config = dict(
    num_hidden_layers=15,
    num_attention_heads=4,
    vocab_size=8192,
    norm='layernorm',
    norm_eps=1e-05,
    init_std_down=0.00143,
    final_lr_fraction=0.05,
    train_tokens=530200000,
)
MLP neurons of a small language model. Each row is named by its layer, matrix (up: input weights) and neuron, and shows model dimensions 304-495. Each number is 128 + 32 x the weight over its row's rms, rounded and kept within 0 to 255. Numbers have three digits each.
After each neuron's rows, "fires after" lists the tokens most often just before its 100 highest values on Wikipedia text that the model never trained on.

L10.up1012:104194131214120128114153140162089114083125145085118181157095104131131142060046125074139159143151111113185088132175112061146122185114126112144160151200107103173152155098146162157139091121160122064169150120146148164108113163084167137115117104112193067122111170103155118120077114156126128141105092157140102091132139139204141147168110071062117142047053167140162101106109105129181116121156115156144097157118164144153150113154160109086109143156115114202148135114099053092149093148208148129117116118166152146173083126142149161165105086146143145171112178109147126109163153112116147170
fires after: "  ", " |", ":", " in"

L5.up539:145172112135138109125068150097112130100124152171140107133165083111123107090073067167132163127125208157150107055120133100142148158091073130161174140104175075127049107036106167098200138092153065139125174094161126162129139098122098118138145138159102143116083078139144141177069120137086135151102126125112131132173105148110113131120152141149065167127088155115161092161118135189193136047092120119110166163188127084155101109110169126123209051107100155055113133055155127124138088092151117149128122135206100112101133147171155138185141124126163088100118101090089198199190159181155178148
fires after: "-", "′", "–", "|", "19"

L10.up1355:164145080171099147083143110124157094158080065152176139110153121115124196146142136139084158095103141156121177143145140084148108104164112102143133058122225112156079114131164123159103134116147091093172145141116113112152170071126116116100183107102189148135161132133074133127101152097117088114106175089160152103056112122102142119113094109137126169102131134113130164109169154112169130131128116145081139133118128161138126146143110153167110127201115141117187032110136158171157128127120170160190180122165111141115066149084133152138155114160140121153097136150219160125154119090159154121
fires after: ",", " \"", " 7"

L5.up555:085152085114100168153188136126080114140136176103092180117125154176112147143189129146161141098145172117075136138151083119114166156097097145171185201141157092159127097150157162100093106148110129124079157101208109106208042137086116129144132128117139113145152095139099062127148111165102133069191069140123167156169153145088103125114093114062130092130089086169110141160098126153136076099085157110102099159107109109075102106076122103103110081109143147124149142138155107160136117148125120119105102145140141219202096138119142103147115169130173111144101163136146140146046120151152097119
fires after: ".", " one", " However"

L5.up512:096097121204117142154142100112074100134158136170108159146138085146088115183155093110119192118138111134109143164129121133109170120150083107133203072123088159128089075151155114128129133096148104162110093174101168142101095105139091073102160135121141126097152109117154105168177069148066130157173096080149111111155141127156128131141091117109157142162109133109151102130093172077089119085139108148157118050146118158111179070123164152096085136172198156065142161114102104157112104119146142119187140125140179200139171152143107105069143176131108121203090093159144111130074079120130130154
fires after: "ti", "ona", " Labour", "|", "si", " ass"

L5.up1478:147086020079113145102136135109140146127109084129152125152162114112096072121130103102134134070159148108114114092182149105184084090156128081105119079065148113137090144148131181091168097181127089126089129127131092093118150097153175116128128103136214091132161128205133124108159153140181165117105119103127078120070157113088152089090177097121153122073127168119116147111130174080102137127118182153100148091101103165118155098163102052100101099139030173105097141156153077116083147127103117158133148074132177133171115106121137152147106118087165095102150217078160139110125082158182083187
fires after: ",", "\"", " cho", "a", " cy"

L5.up433:073120101129139154131095177097089108113114167125170145084169105116119132164161147191107120107113183149140135206125152138122144154123152105138138168107153119143055144131141084105131137097131142126145109093136155171113123079150123118097164115154097098100146060166079152154203149109111104085150063141116097103180146163116065115127114044133169139125129219134120158110105119177171065162142151153137137123196063099129138124145175143147142097108121145154109148091143180088121165141147145146115089136104127076078106154137077070159110081144131078167179080105109145146111143113144106119
fires after: " was", " is", " are", " be", " as", " were"

L5.up1532:157149135159106090122207155165094079191154118163135150151095130122076146066148106085192182079100150140147106133127111125162157086127103126171142164110220129139074195183120137109150089155129155065132109161105075146128160184099119152180181166071110182153151196087152146111162095144175106126111150137153151154133099184163144146114146156095139098157159123076205080143133098127130097132124098131108103123111142131145158102132159148134069143102104096173118185109181118122153178089102130146117097176091141181131214086079087126121163150093148063114153111130201174129123148101171121107
fires after: "-", " \"", " un", " (", "de"

L5.up926:093103163223163113170115158153143138145153120102177146127111132115116128115134135108190184102127144144176154134147128143069185169136100094172095153135097138152147113172093052095141146111122166157073122129100140112128088169036165153138163145123166159127098129123096203170094107128134086164160129119154159119106148112147093075088169107137181122101140103095126131186146141152118096138146111070125129127135119073133153124079121109082160186141089177101092174088119109147145135108135146071106123153114110151125142145168125148112089127164117066163151150165120138149176083116178158134
fires after: " the", " a", " an", " its", " his", "-"

L10.up110:153142145139134077128118083148146094169188110146161081141140108191136155157120123131151189175124156121090118165144146140097156131126128139153166093153165091139145122118152108123147168105170137143110120132090101129133107179072130099139156149139076130165098186173081082135122140139120093142126123134146053092137105141088134134155155086117149138142138118093111107174188158121051141128115152116068128067128094134165122163154084130119119123147141138107081156114115142151152163143104098129131152093139045137137129095187144078102160087086122109075125199113115135136137098148108108168
fires after: "'", "="

L5.up1842:115128146111033212106129108141172114092086061129092131131148096119154058143086146121138134121136090132123115140176167125107150125129094154079132164137139187109077121151089075103176105115154056090219184105073129104132145126109115143114105108156127136131119096143119139128139102182174154126067169086101146109116096086165119134150139080097150130105109156132140156160119094186135216116148125123118159087100130166143085158139084134133079153061039124036091079118127148127092144110126122093126095135137127116111134143174107120117099161138126156133164128091090124128238107131106159162
fires after: " (", "°", "\n", " |", "″"

L5.up196:090116097162096143128166094185144090089132124053095107105114111152145119212089119150107089146078137126142192153061123119092143132128087101100095188080144104138104069124132162103151177150178054078111148118088203134122145175123151126105140100110140129099168108107142097130130145156127163075153185112115092077151048128107130169149112162149110107122112137095115175070112090120102150122154103148051160106143142090133205160146127168132126123044119192161095175141101196140129126106131090168114186151193176100143113066154132108168081130163123111135137148118172193155120133196176152139
fires after: " \"", " (", "=", "\n", "-"

L5.up237:099140147153105174140139087111124151124103100155158132113131137205099148054099105150139094158153121128121157137109178143118160153137164144152123184209116161114124133177151117112128140158129166113081158146092089131152145120097179091142101047106164161101094188138201159148100181150153107096145126093167095118141128158132173094138151097142143090132130133115153116181167096080190154177153157096101163039116147103147079080092100100083128138109151127104186128166125174122157093139105196096132115175117126112178156108165099083084144089087156102137133168100137190115092102139180090120
fires after: "-", " a", " the", " inter"

L5.up1958:098110124119148140120138143175108122121135117144108110181112139125143145171117146140129184132075150130125142174147188098090071097107137080138169072112169136134160129166130110141137133076090169157071116116090098210159088128131155125084175143151156189146118188118155120166102083193135107147096120165156133117145120151117083077131139113177125106059121088108074182145093132099108124104146092126040113126134114172108095122114111081112152144124156133115122089167056072180153118130131150131153084115146122152123136134168166082119061141132146128132141093128086186161176127127145075117
fires after: "="

L5.up303:112099153088060136124160077145127061085128170188172128097053089147137095125114178149140161116173177127114079127073193126125165112118164118177116118131162193126175146108147167142118150087121097088125110170172163064194078126110173135166094110186130152125181155131076117145065092121100165133148133141134079143110103151160102133188122146170168074105097102119141134177114175141115122123089150101074120113148160083153152120122110107083111123081141082134082172104164117104143108148122117117151102124104134130198090070162146107183126193173145115116159088070171127143138112142133161154
fires after: "="

L5.up1628:065172164114098129152121175093159079145131138109073099115160130150149111144079188168112103065139112103145082097113140181138212116084123102106107136137096149141134133174172125113184107116081086158189147117122118141160148088105140169162121119155135124143099086108112123121067146099162142146169120097125093152144180144105135139141107126163096122164143132072132132142115132161142046168099104196057104120168133150070154080116108176175163173118138137128157133103140142111057133123139166157145113109081106132132106126149158108179130115146165090128136195081144100119131169111139131133
fires after: " was", " be", " is", " were", " are", "ly"

L5.up211:162106127077122114126163119134138054196147121136106153147122155135147133138071175115160158122075157179149122096117018139158167094106153138144107105112094147158100129190116175143070108124114148084118111116154097143137169160182151122161154048102137160088089155132141088134145153173105147092114101093112107182148216171143172135129137121164119142108077102136132150069073136166163103099131200190154087133157144118169078127123168156089124114130139141118152112131163124181086099075202122159122130106110157187125158141108149089161119097173172193153138137166111155078081097074079089157
fires after: ",", " in", " the"

L5.up954:106147098172095104144128185140222126142082091108130113147153114139147095105139166098135144168118182122131136091139185104155145103144119123131169111137075137115090153123126056147112158168196166154093090122170113109135129153095153073116111152120180135186062144139121169123130169115159078129191143153147053166138208162119111115150092156132118108128148101077140104117181149212147130182164122104098136101154129188076122096200193169120083157165172118124119114077134048093064104073122116095106134133168136157066138064097154123099134110121086104135178155170133122109114117154016077100
fires after: " A", " a", " h", " D", "B", "A"

L5.up1140:110146102187161142155124139124124111108123143111183059083109169152142060119124088255145095107141097078057116183081121134106157127123128135104069171150131142143129101163116131089150136082115156153128129127130148154135152123191137133163158137154129113124138147071066112074159142112084086129140133175074101072091140163109070129111127132167139105060144135139097121156133130178145107125108065125136176157100160090128164101063180067058110112176138133144188176164140134136108114035067117086090120082109197130175140098160125092131159116135130118111148104120103088151095120156166081122
fires after: " is", " was", " are", " part"

L5.up593:135122119165152160085161166065141114103123105132091115140135118130123082127061147153107174145155108101153127086106083125079133119121122040086126124099165153098129187116190173155170128134108111150076097115114083136135151157082109118139103109092182214147132072109121186168112140069148111074108155086177112087146092154088123131121116142120141210140152152133074122131183143122155163156141079116143190170157156185072143132153078144147132146122116133153181064154099140099093124139136104100126144107157147176162119073120068115114160106039146127104163105110123133155138128130095146150
fires after: ",", " and", ";", ":", " that"

L5.up252:056111142130170172090118164137198116143129124153152152131136151097113062141159165132138143102130065181132136135140088129114153179160119089085097123116121117121135077179165165094220094156118141114140177173078099165083110152139131184059147090100162123125096130162151157111113094111135066110085078098121100194145125146176178093162109099103145200122105133187155098129117193097135075119139121122204110116112111100144103128175090125119112116142171145127120095164083075133132157158176218171169139120122163196068128083200144091174166147205144099138103128119134130124141130151136140113
fires after: "M", "R", "H", "J", "E", " Geo"

L5.up1381:078156097073119104084106170134110149164074138092166160112198155100110165095108116103163170085160141123130140109106114168148162136150101092152160127158189093083116072118138158159167141153159114108152134119119054095161118119153124199143124080119157113156111156141158148159142102134199109109160130097148100142172137125154098169134120145123106157175153122130136111100153059179151106164117099141115176128119158157079102181096135105124080149107057135159172128082118129073107132157151127149133194071134122168162099158077148161193098102105148073090116180106162063171125145098138140130
fires after: " (", ".", "\n\n", " [", " \"", " was"

L5.up1697:124158178114114172138125130120152091160102088144184106143155129150094100116132157116161122120129128117096110099092135152097153140123115092120171060117192131140118107048153113139124140171184139109167060134136123103080159121124110136187075144123115188094106140137087125117106098197146135146140119118082173147091074083146151139146165112148109144147147119119083142113158144053152129147154155167135112119108146106176133177126103120141129107118114128084083173147171109103125147091140174123131122139096106217133131163110167189120102117132064118176144122105115143101194147091190081104
fires after: " the", "The", " The"

L10.up554:099085073152174146114118179173147140107103149156128106131127078167124097169104147208111136063110147148117153181155144145100109160148150143161142137083140120124072121102071149106103161124156156153120116079087148144107087117140169156166147179117131066093147090140153199143116104169107126100158107149075109147174108065092098159142103091132150163110128128156134151090149145122172167092099120073069155054138139095071128099126049190161142200173158114150134152088055130139161125108135127108124135122125094188164122113087120140125162081140119115137135062126135163142089115157159145127
fires after: " |", "|", "=", " May"

L10.up307:117180120121078188194158133125182114104132064200123099118102123134111123127138200100126166131163144172135134071153124107157137087114171128142136171072091174190127120100181119146152148108165133136116098127202169129166145142122147128106125034139220140106088147154120115130081123168151139127174098136158075110129116102159107130153099139141181184149132120194163173166139097174135110094177156112174150078140189125109132060120140092101130131137099130115116103112129111150147164141114093164117089173088078155137120159167138094090138086082100117129168136138095038122163100165113141094
fires after: "|", " the", " The", "-"

L5.up1505:133173101131154167098146122110097083191101139074145089065155087057113159115195079152138160117145100169145141174167154180105141076172119162137111137089127164143186138139132174085149085164080038174159148213089144143067143162099136151123105149149125120156156119088148170123141074103123133134139135108165116124149170152198165184076150121115138085099118165125089176135101105095163059179109091120107123195150123142100119094132090106115116138126108152179097159092186047065089172173122122111135146099105082194157148184146117104178126074099135140181158090141064122121155132176099105157
fires after: " was", " Ad", " subs", " were"

L5.up331:090143142172163113191109166189118126117087161075108196097166136101149107158077102162145165161126153131147162100144153160157205071172141098078114162140110128115103117147083124156138149119193084128137101134154088191137124167122176150155252090104131160119204135093132113143204097141099173129123152151135113141111127168146119131122088149117141131119114144144127113139182064151103087130163079101114037124101102092117063074081163063151107139129103170142097181108182059124104167136134092176132121106111141156168162118131086130136118130085113083150140165131203126108142149141144116072
fires after: " (", "-", " was", " \"", " be"

L5.up1606:088162128135113108127082084181113160103192120114143125120151057068111164108125098098189156124140128140167080190137140112124134165159123108106103158110148151144135104088137106136152131108103158137135079195093188136125064135106106162162180115171111161126147112130122114129119131140173113096175174000125149125152146154127140092157174166085126134140129176142120112093137126098172132088146133164114069131084160132151103117113108147137143164053136172065133132133176169148147154186116153119141109175129119136129182113155129075131172110181077080160168115137057109167126145113121150058
fires after: " the", " a"

L5.up1183:093127190062151101148113083111126106120083091132101189165146073161141143164092075135095113180133191134075165078065164132170175119147109162207146146072112104191131165139161116133115127131123100187122112090131174102110156083131157124158156147159124151153120149112126096183105142096151140102086066118133086092134159146098109126093119151121122044174176117107091133103087096139188091132124133143177169101073164146119118109121136201118150071113112122087088159130080160128104165137156128184056093129138150168118181124159171183124147166105138178106143110092089140148121142126144068145
fires after: "-", "|", " •"

L5.up947:136175133148162156071101192124086035116100138089057078127179146153127098152083159110150124121090180159109130160098148129138153113103135145134127126108130142103149115168172168158175143092168109142112147105165138140128103175136146119127147128128138209187110142176094062143095105132213161139093160074097052168143150189103170109066100168134172144238139094122153095111131205101128143125142171128071222154086138151157154096129145126141128139088120178211114136128150139132110122162107130172188145183126175143102084154083171147107183114106142133089110139130113115137110118114116195144
fires after: ",", " |"

L5.up1045:078114164145146108145157162122074126099149086086113100093160078089165146153108132148138105143122133143095124129088092132166155125115104162130151115115110164150112143164128150168155111141193125147085124147109178147128164155063109128199080126097126110140090127161082163124095066164092118126141098103104104085167076137100052141122059175149169125157149113089183107140117105121208102094156112167123094135129165130107125135139151149124128136224097097149122131055160113105113116103096132138128155136154087125122185105153125125137113141095117156081141135116175079111131131101105065124
fires after: " the", "s", " a", " (", "L", "|"

L10.up741:084162147144201098132096125148129116185162144098154118099175110124090148139123184125154189147085132121071096111131122112090166124122128119126083128150145138111086142133116116101208144037173113152131158131074078187116110088085111133114147114163121113138104140136129126118170159163088149076125153120090137156143169197054158169105130181122101160090172132133121110122183165126135124181067128077064128162177092101073120114174124147039121110141137095127152072133117123107053083171116114162090170128157079159063114185101187118181180146113165120153166137153140133147136099156141147160
fires after: " |", "-", "|"

L5.up1098:107132176106140101162099225093073034163114102145212159124159173094113124139135175119135166124158136077144110132124095163125165128092125147146152140215198070096114121106160115090101121078133122113105086128142080113114096124125157177133107108151134107107119167163110132164170092128139141091179135128091120147171175147138137084122121127168072104106135151082188153144098174149112107093089144096150095087132153100130117093126076110071110107103146156173169124163119030140125155172149114147131082089136141151165158109135110068178096152210113114155102118122139096100119119121134087166
fires after: ".", "="

L5.up1595:120173107152153091137176122165140120114173173117072130169132142173121097148094147082188136101067091105151155125102122062124170071122064142073130142065139169124085143127093161070136132152162192160138087146116160144137088108127127152151180144149179152151121057101124020137176146120152057129159140115170135115053085165126118088188086152170114117131096138114111157129123116104136142129100144080129136129077142167152148141067077089163055215128097163180139143116149198124106154101062153173154099103149140131097152111072136154164123142141138130169123141099128124146087153099114135109
fires after: "-", " #", " (", " le", " o", "–"

L5.up982:056112140103144102145087217118097112187174138093126137122142104102060064195120125117126170119133180095142109124101107170085107079163155053126111093163178094089155141144126153182124084094146146089127093111126130146158150134163101178171118146164118144079137101123120105093115125121067137075169162075128150128170174147154125105134166155089128135090120128126163159087148163144156066105117130136116086092114184099112141065105127133150121094169142145128135155092139099094096128138107102152151122151169164120119185111106200154163046120150169140084138112148073183069135129150176115118
fires after: "=", " Fe", " pre", "Note"

L10.up633:125096096144155147094088129142204120154095126182079104150130094128104166118142151107151163121085152099113105127160144147128189133160212131180113145097079139160106147115118111139114086133126112132153103131137144125140148110090107118146083079109106135086132132133106094152131116126102092090149135157189117152087165165117117075117092043118177140163070108109111118129138098095165165161174032187105045123077160134093103156107086162123105171080160171121176156183134107177119117122119048126147136106132137101127132127124140114123144162137170170069092147156133118076097156111111063102
fires after: "-", "\n", ",", " launched"

L5.up411:098163109082125121157151132134056080127067131154146082119112121208067142082165212170120113115116070170050108162071125142143125116094093097130154106138152104124124117184135160146173071091197139081128113113156137183076119122072105127144115078136141143120150144146138090100091137124155166119083166113125123137051080205116081119122097110208086167098184112109148107074143199099050166137141150094123170180139127121099117112106122113104128140151169110087108070125167158093123096169128078124131123143138231144102153135120109133142114192160163133112102154160114117152140135161127131133
fires after: " |", "  "

L5.up508:146143197122152108123179113126152100096173108132128127124131096084113148108157164174214098144092129162176067146096102134120173098165156154187166139120159118166071168117129107104077169111189192045141080069193133137129128157066178117123136118087113116049106165170135139090146120159118103095142125172110111079086149104057104095092092136157123051106159148114143119147080096122123103087127102104071165157113173071159157121062094108129135119138155124113131183155171079127138125085054093115076165214127149150165134135112148081162128131166154105155132132154102189119110137139167117138
fires after: "-", ".", " part", " member", " a", " el"

L5.up1074:135111139140134152088133179104131087174088122110165169155109182075123134089131148185124089086144127114198083061097106094146151067090213158105175158133194066109127111088136111105113141093131101093125150130173101168085071150127091098106090145131136163080132130081128098126106052145156160137139067140156123169081037140144128129153174130080168163092118089130131142114127136069137134119173127102103101081168253144136099095097126066111086144100105089148125111120113137170121060195106182100151107090181160087165122091132155112158168159111147124150167134060116065092124145131131073165
fires after: " the", ":", " (", "="

L10.up361:103058141101150120098177115084158107177127099109156112128063158115119167146133143166148104170191090129123130153141179154187194128094100126157164099128147164115165121141122165111151093083139103120119184092161091142106134104106112230141182143110119150078146113168160112083144134163118159120135107153120103094151113149120074126170088139071119151109164078133060043123138100142113169103144112126096113127153105187113095130170113106095130128148129107095171123121141133135194125147157160162180166066181122104168157119118112090083140146138123105171103155122137109091141138074125191158
fires after: " |", ":", ",", "-", "|"

L5.up882:083078114136087158152089147106150157123106111100099142122188199154128095189128072148089125161164159142086094067112141042143103185127139113128072152143144115143107102176091159132105164170107113131139165132122135124096107082083106127124157107130123150133113111127103102149095163084148166131104117115131129084055129143090122119149075129135124156209133118131070103080146179146166044077155174111138160160112111121114157127145114069135088122145120094135092096106124058173105175109127164081110189121135153129088121201077114163186170108127200170133137118111101134154140146117178158100
fires after: ",", "val"

L5.up1830:152156091154156101098104119116155147159087109150116065153154056156135124100105152098092106172135162098185142141171122156175148100111127122104097093174092160132182147119162147108176128118172148155150154123161171122109175102157124147085116099132168132101123081166081126115086138122154149102160165109100133153138079149134164036120129146142125119158121127176135113162119152170178119115186137111079138125130126132174131210177053080114138111084110148067080081139090158065119152097141095097159093141152085089126093139118151164169206201111082099088154155132147111070087212094111148120
fires after: " 0", "'", "-", " can", " |", " L"

L5.up1899:096115127092115078156103162091094094146154181157124082144150184134137070124117152104171116120159120155163140121125148097091080145094124109096110117147115137073049121137185080103099183145126131103172140101152115114057143122107115148168160097127132190095095116160081102148124115111154147143154151091143055158072063195113165122163044149133084193157090162122088110118139147077199120115093116113123105112151156140056135113168119158089115180128109141116103098126163141122123138098107092156118112108133145106095160155171099150113149153155105069103139197140086137171082086170156218129
fires after: ",", " date", " as", " Date"

L5.up1307:063105137164118083166116103141086154160087103144148080154113095118173120112137138199167176161119090140142130066157180104134137119145094111103143112120110229088163131206134076144153182155155176076104141135090091121098197073104130145124128151065125141113110143127128176124161115140160142164077147103115146122131104163117131132137098154112126132139125135171125086117127124163160152102164148132112094111152204129067091134144067125118105125105093148111108151115146106093154159157102079120091132086166085134017107130133167129099201157169045132144097161099112157131134102127116177166
fires after: "|", " |", " a"

L5.up1028:126146136092116144093200118108194144099129098161123161160179164099143136181130077143135086137098096077098137098154136123206054167108135161114087149119075094111124113121116111129191164129066149092138120102109128100097133143103120100133172099120111114106130144152167077132102110111114105189121066094124122193109115172153080126130103094099098170134146153092105091132126133131112090150183102086112118187120180122147131172125087155113126106122062150127109155122083145147158144119152177145160167134175149207136080137162082079117123140146079149078155151080168145144148147189120199135
fires after: "\n\n", ",", "\n"

L10.up893:086155073182114133125098121125143165121120148149137146098117111130091142087138134167165107158123120113073185101153100095067119090141061160190167135129090141179077114097108134168178155106134110144185162149080124139136115085120142097144134122181141120181127115131104139094129131118160105096138122062122094168135078140131113105118183151154084124105151157180101150076130135165141128150124101121106114110094141144067084108058119110118173094180116157104133141107112129145160113170098137098143095112172095146105148106126172168102117098163156096158144132129083103211127131103152164098
fires after: " the", " in", " |", " his"

L10.up1157:128118118126122139072170079117128094126143126152180130095193113183092157138140131063078096109089154137094117083066200112130141123056155090151067139130098163160170160130140151130176087168141122138136119109104127113171089118100107131123109143110111117142105132147110145136136157135166129142112076208102162103167132203124072104109123088130168186133143129099139118118117150101065132177158124115098171161169118038061154115117153114136138156098131104172143124121134097143198085152116179147122133172164127154113131181121088100100114103124170123169068157111126093116136096103146111116
fires after: " |", "|", " all"

L5.up1772:111146225157117111149102150164120164118154162154089154139138138127163124175122155157146109083113151126134140143190093126126154104069074177142151109130159054126091163137113162132128078170183105063111126078137104054159092177142097160129098154140115123148116159133184147157083124169101171100141125066148137118132176174187090132164110130100131107162135148096139126165096100145126114156159202149140113149113094153191154129150091142164159100134072094112086105087125117151090185148111136118091107123151153124149154141133136173121139091060148112205176129086125236167134128122193101187
fires after: " |", "|", ";", "  ", ")", " 1"

L10.up1779:112156146178125152133052153140162105095132110097087130098127141117110055150102123130172143110166142110145093124135147106163128130153094197138098117178156100090113099165197137103116102152092117117066100119116126147146154120119133147087098103128093074108153122137148092113135108102167083112137154222125072083157097151122142116123096185129150146147194194141148137172160125183145170117143110196114112105097167152115107134144145160168112183123130144162162110084153141169060171146085174096112145135160116108096125089148085067071202117123158169090140132123161139125089149140168133148
fires after: ",", " and", "'", "s", "|"

L5.up1527:160110125142125117138139132084186110064121110195110176100123130140143160111105087102126131099086167210080165119144122188128144138110145182142068149153128113191153077175147107147087093135135050183131146110143166183113145117109140164138162189136065148095155143109097152132147175100124160082140111155094101119124136158151100162180124142122151088104114142155099100055120078090107102106124152145088200128105114138113135184137133102145126176056106207115182125147112148149141091195142171140108091082167138092172183163155127143072163126179173087175176178163096134180157122104112135163
fires after: " |", " one", " member", " every", " any", "ed"

L5.up1010:105085170111060132085102131111123128131178125132153165100147147125127097141169083132090164135120135144083079117098116132188127101159119128164147112086107107191136169154068136193115166112121117111167130048160137117141131102127158171120134170146070115133091120134098116122126065147144160131077214117181084157180073139093092111094121125099158137133096136149176125170087098124108093138123080131166158135121089158114116131180118123150112056084195101105108169078102145075160131173181106127157100122144145193158078146141133171142101158146119122173104120161136084123152131184146146106
fires after: "|", "-", " part", " one", " half"

L5.up13:095136110103078106121145138111178085176176108155144080164122097173128169127107141129093164140091125139140177112146162117136130154135120143166128154107150165167128139120171183110156131174135092059105112152089153130142059089095101078091077144095119174095178130117131110065151145069106115157149156082104090084137131106125119153183128117146157097102174175168136113146160080159128121141120169117117121152080109133092115149157121166140124098110138124166115119074148142149106103124123188084070078078185127148149176127177145078155135078152106063097142114153132104090116107122136176081
fires after: "-", " (", "/", " O", " as"

L10.up571:134128092134142157147167132130104100057169110109179116071111177127134147113071090141173112155142205178121116153105164106132153115127125169154141126134093096129098132103149170114095160092098138205184143161157119111066062074082170137135084111119170138143080131149183158147145133206157099069122068108090119168127091149164185141139096133206113138099174106179102196147110155094143140157078158061147105120129085099124166137117084139142123169193100152128083142095112134126226171136156159140200077171137103156158138075137115100104140105140127093096173114109170071124154156094090131125
fires after: "|", "-", " cal"

L5.up1313:076095136071139173168056136119097096142161129124135105102113177158072079171131117160043115146036126096074130165106097143092128170111145147138177152144121168146085172178107151116097147146097146173135102092122101131153110138082150139124106123059105150095138097147096189137112167175160133122096082121090107139138138130148115113109085139143155157103165140109163116168163142159128161141142156133160131097128132084167098124120130094131143091100045157123152110069220133127096138140088101083159121164060137144155069125089068144083099143115129115147144131097132107119110145121163154154
fires after: "|", "  ", " |", ";", " IF", " chart"

L10.up1311:145127170111227182131127087138071061149189113158126121117091110145130118076084136151108116127130150163063201158096152152108160140162091158142162134124116118138110056148077082124076088112098139118142142142151087094103140083119143104148085145128107128171156064037122105066190146105085067084091226117137088137162142153146157120126154143107095192122072104120097151168123099115112132145167145148122100125149056162139132142072083093128129099169145103151107128136158106101146114161106106123102183143124155143105108088090135122144108133168184115096152102091184157158188151146120083206
fires after: " |", "=", " ±", "  ", "-"

L10.up1374:102038170134130158140127131145128152138137150155107085127108093110145133127125174143177083092095144178149156175083096117134179086129082144155129107104091128106098061093123101169045140192138132110121152139079113144165136066149088171138160143113091118125124138197139137145154089153122151100130173145070184134183114176075149159186129132163097121112139203149175122121115103169134147153105101163166106131132132124132129156145121167069180151105154070129169139123116134125071100114153165152158158163127153156156119088085141146145106109154165085141081157103139136148151111104069139186
fires after: "=", ".", " =", " |"

L5.up1029:108062058175138146129172129095099118134139143074079101064133128118077132124168098136117120134115154135127160147123108112159163105165107114100122152074076168139057129070079163068166123076096123124145126122190099069190076136122155101088137100112102109084130070144118162131044150175142103168139140127160093156162140112105126117113151160125103111176169117089108115182163139124138150127152092061175128139091122129179210126088140083123081149166114168144117154130121121180098070117121088136124130150143195143113161151045134112126109157072109125144127129103106101126214121124126094142
fires after: "-", " (", " |", " chart"

L5.up1553:093100093066127100122102112029150135133104160130058116108126202090139100124114138120136121084143141128152111133158109091096195147096118100129062165136106160110195122111172132132180153078116110118062118132109132078125095062197140157138160097170051166112125110143062147152183139157070138119200058186110098117130160098107175144089099163151132136094057131139168097094087149187119145153108162171090158127133115110147120139158131132140116155145119160094160094122105128139107185139203155142140128167162120136166153153149127080138115120099096142126144106136174166102087112060125155130
fires after: ",", " but", " when"

L5.up1956:114143172147148158119049139154116101084107118199171135115146079158101144152114159117113103134170118127106191141119099120157170081132120144196094102083106135116127157068108145134229130212147161082130107132118092130105137143085165082169110145073165164148077122152114110115174174161086106124094121105110155083150086082124084123127213165127135233087085121137097135104111134061178146116145151102119143132151148049101160133113179130135118096123060132119091152089162066114096181147145116075146129171110125167064167114113148121124120188147099094150133083113145123176125140141147106114
fires after: " the", " The", "19", "The", " a"